python train.py --num_hidden_layers=12 --hidden_size=256 --beta1=0.9 --schedule="wsd" --z_loss=1e-05
MLP neurons of a small language model. Each row is named by its layer, matrix (down: output weights) and neuron, and shows model dimensions 0-255. Each number is 500 + 40 x the weight over its row's rms, rounded and kept within 0 to 999. Numbers have three digits each.
Before each neuron's rows, "raises" lists the tokens whose logits its output raises most directly, leaving later layers aside.

raises: "), and", ").", ") and", "\".", "s)"
L6.down740:550443487530504495435531524501507536483569537472504504527499449526487462474471498538539515588464444583476532527500533479436538537527545518500534485462590498537509488545519467477522492539503534452460517529499462548444482515532506553478544503485486446500469513505461520502580415471382487473490512508507581561561527571485475533480482499503482479498550505516519489450523497472509488476499492476500450463656484552574527507562482484498470588562515447460464454445548480486508523495582481420531515512453534445495464466508519450520515494559483564396524491437490461500479473516547520512455504517520426555530514520407484479515466453503513554452482410502540481483483533494478537423534481542477452511431553570529481481498541541543530517493448601525510425517452519461410490525485447

raises: " ==", "==", "====", "s==", "|---|"
L3.down366:485450535451559509466505604455526492436526468540524504546515435452456478486526535521524528499488544521505485506546456482468455536581498574476477524563472482555509536602485510459545488466551538536576486526492460505496528436543402502515540527489495559456553539483510485474520516587535460461597442558476518468474470502440491541455577575462467467456454401470478472476511489515530480488423497563500451562461468521495421505456436420519506505419541472552571528487484483509481523447514515515511460428619449539463537510490459516481530482476436445480529494542428536498436414481541499542474466533450463484521475558527549512506481501568538484484543562476520557523506506536528542567498536510442512546490508469513486490521503498553534536517495527522553493534490495475551555449516513

raises: ").", "), and", " years.", " season.", ") and"
L6.down316:493490481531499512442475553447535533491508495483431517526479558516472487536425440438627513500437490594509517519499530489424513555482474522497467519512529455487585511525576465468494455499522492508443469456463511507479585530541513471502528472522433480569469543503466550450565425470444519433545476483503529490513475541466504489496447554505483459525514498481489523506542581459496565497473496471527476461511521537516587504530453466474465568527421480485501494506475456455417515535594479456454535493496492493502436487536549523537493497496499460513434471513497501501488494523518535449460508489436525548510480578414486511579535420580429561429464468501623516469449521501517519494568420414482463478480504557540500532457562498452553478512466559532505489453493499554468538523468470

raises: "ions", "ions.", "itar", "ional", "ies of"
L6.down757:430568521483522448507498498522528549536537492469467587558558530529502497553508527491433458433544506502384508482553519532538513517498512523463476552476452492411536458524476460571520453463473422475525510501516541516542441480522510504493542568606511400440459535502532459482483445530514467474489531561546527408519484502509440541452559453485519543481521487460459475566543492368546473571511505484543497498479518454423548473414458515468503474490503440472435584503455506539457527517520515527461520485502449523506536505473499517435529511540510476505440475519516516509480507491495512524548535533484500543456450515458476461513549528553442517495592474513514539479437468450537563469527521565473475542534472545478446391518504526453511540474531548544453519532472464464568464494555493

raises: "s)", "|---|---|---|---", ") was a", ").", "”"
L6.down599:558447453564474499521580508500543471498513499506501559516501558514529430495490532547604534549478461540512495531477517520433458570491454494418540446458565515520498483504574490507542486518444461449420498493480497522412461534464482496515514505546427495483473561545472513491526428541382481437541524524409549469510523506492487557471508466476458480490533487510469538477540469471503494509450454451532467449550427539542542517528424487448490553524475467520502457472561407518376496439600502491519516460432540508504486549514456494533461535534546528453568523486536551453600509522522484467433489492522528484499455582447466482533479418524550549454474459464519506499528526511508500443539497483457491548487572531524511467467580515486521488528466566528525483503461489510505506511483453

raises: "ions.", "ions", "ional", "ion.", "ion"
L7.down329:515489417482420447506502526481448477499497500460428504511499573527540518508564556471515460488517587518447475442455516512514513495580452515488508545380480489576542525515452487576537471517466556434522521502503523513522502516478509511431507485545527522363610482581442550547520525521516484452530499487539492406545437510481475566513497555460511477420530491555462473503497491460513452523524453419496497474480495522494511507524521479494532555484511430506509494495499488514473560555467432525611468536492501515477522520464464498502541409550536463548534486436511474472475414545492523491548512446353455527527553424556484465525550569530529462436485540526525512505544466490538511509465485494556518496508496515511497413510529525506477493504535422493513496544503516485515506458508527

raises: " ===", ") =", ") was a", ") –", ") is a"
L6.down566:570469539516528418471562493486607443511441481483475621517507524533464463482430489550458505533482465537482427543495476496474482495468520497514565533413540556471532540436468508454550511513442462470497443461517421558472496418508423503456579492525457443500514495513545508441465468530473523450535452528524440546534496562451454578492525513486438511450496499499523480475483514516507480534534495452544416410606454545524587443494503522506474526537471537480584516491532505526454499500548438443513500491526539536524498465500474494517480536509514464404530461562520503483465533562579505487471486421528449515516499482473534531496502518601554509474545456481477522481508517504551501452515411454504498508496492551550499479484550511603502527530487536505478467457471544515454503499444527

raises: ").", "), and", "\".", "on.", "ing."
L3.down144:447529452502509469498485513536423415484476470529493523578437609540463558510529453436517503477493513507499495513487513500458498547503510474463485464532405492424506550501518541448530538484621509495514444480416512500529574507446454505559536477444469532523477481456486523385507488450526454477505536470555575544540525458527492494515564531520537537558445524492467514520475437503512602440423462516443486539518506517510434498462436493486531476481490485592492491516458505522493536485471525462524508503521495529477507489478484536494613426481522556519491452484527455463442504464518495570491500480494541473498504495532493537537463547548480506513543488462474522509455431476502585561570488470564609476547588497519498495447512472489560495548508522516519436523409469506553472456552458

raises: "|---|", " ===", " was born", " ==", " name"
L7.down405:540566602463485488543584543561573503461487540513526525458494568501462478474491528569435521474542511563484498544602435519501478479486516502530539469482538512598535526445427505500495501483447491489541530571504504455495446463479469494497544549536551428454500488500501498569466412602476512509522442515406482530474573526527445505433471530506445504494539480522513500502492507492495398553458559457548485428502485497529540477535503515463488504497540433462475530513492474527530477476456485498464479480505512438483491460503457463525485504465447501413576495550462519460485478513539440516515549431488448485487496459581461545473453503486465463540492499528487513492495501457506512471450569509412459621461492475497431527585487555579427569518527489485505537495524492495451540499441516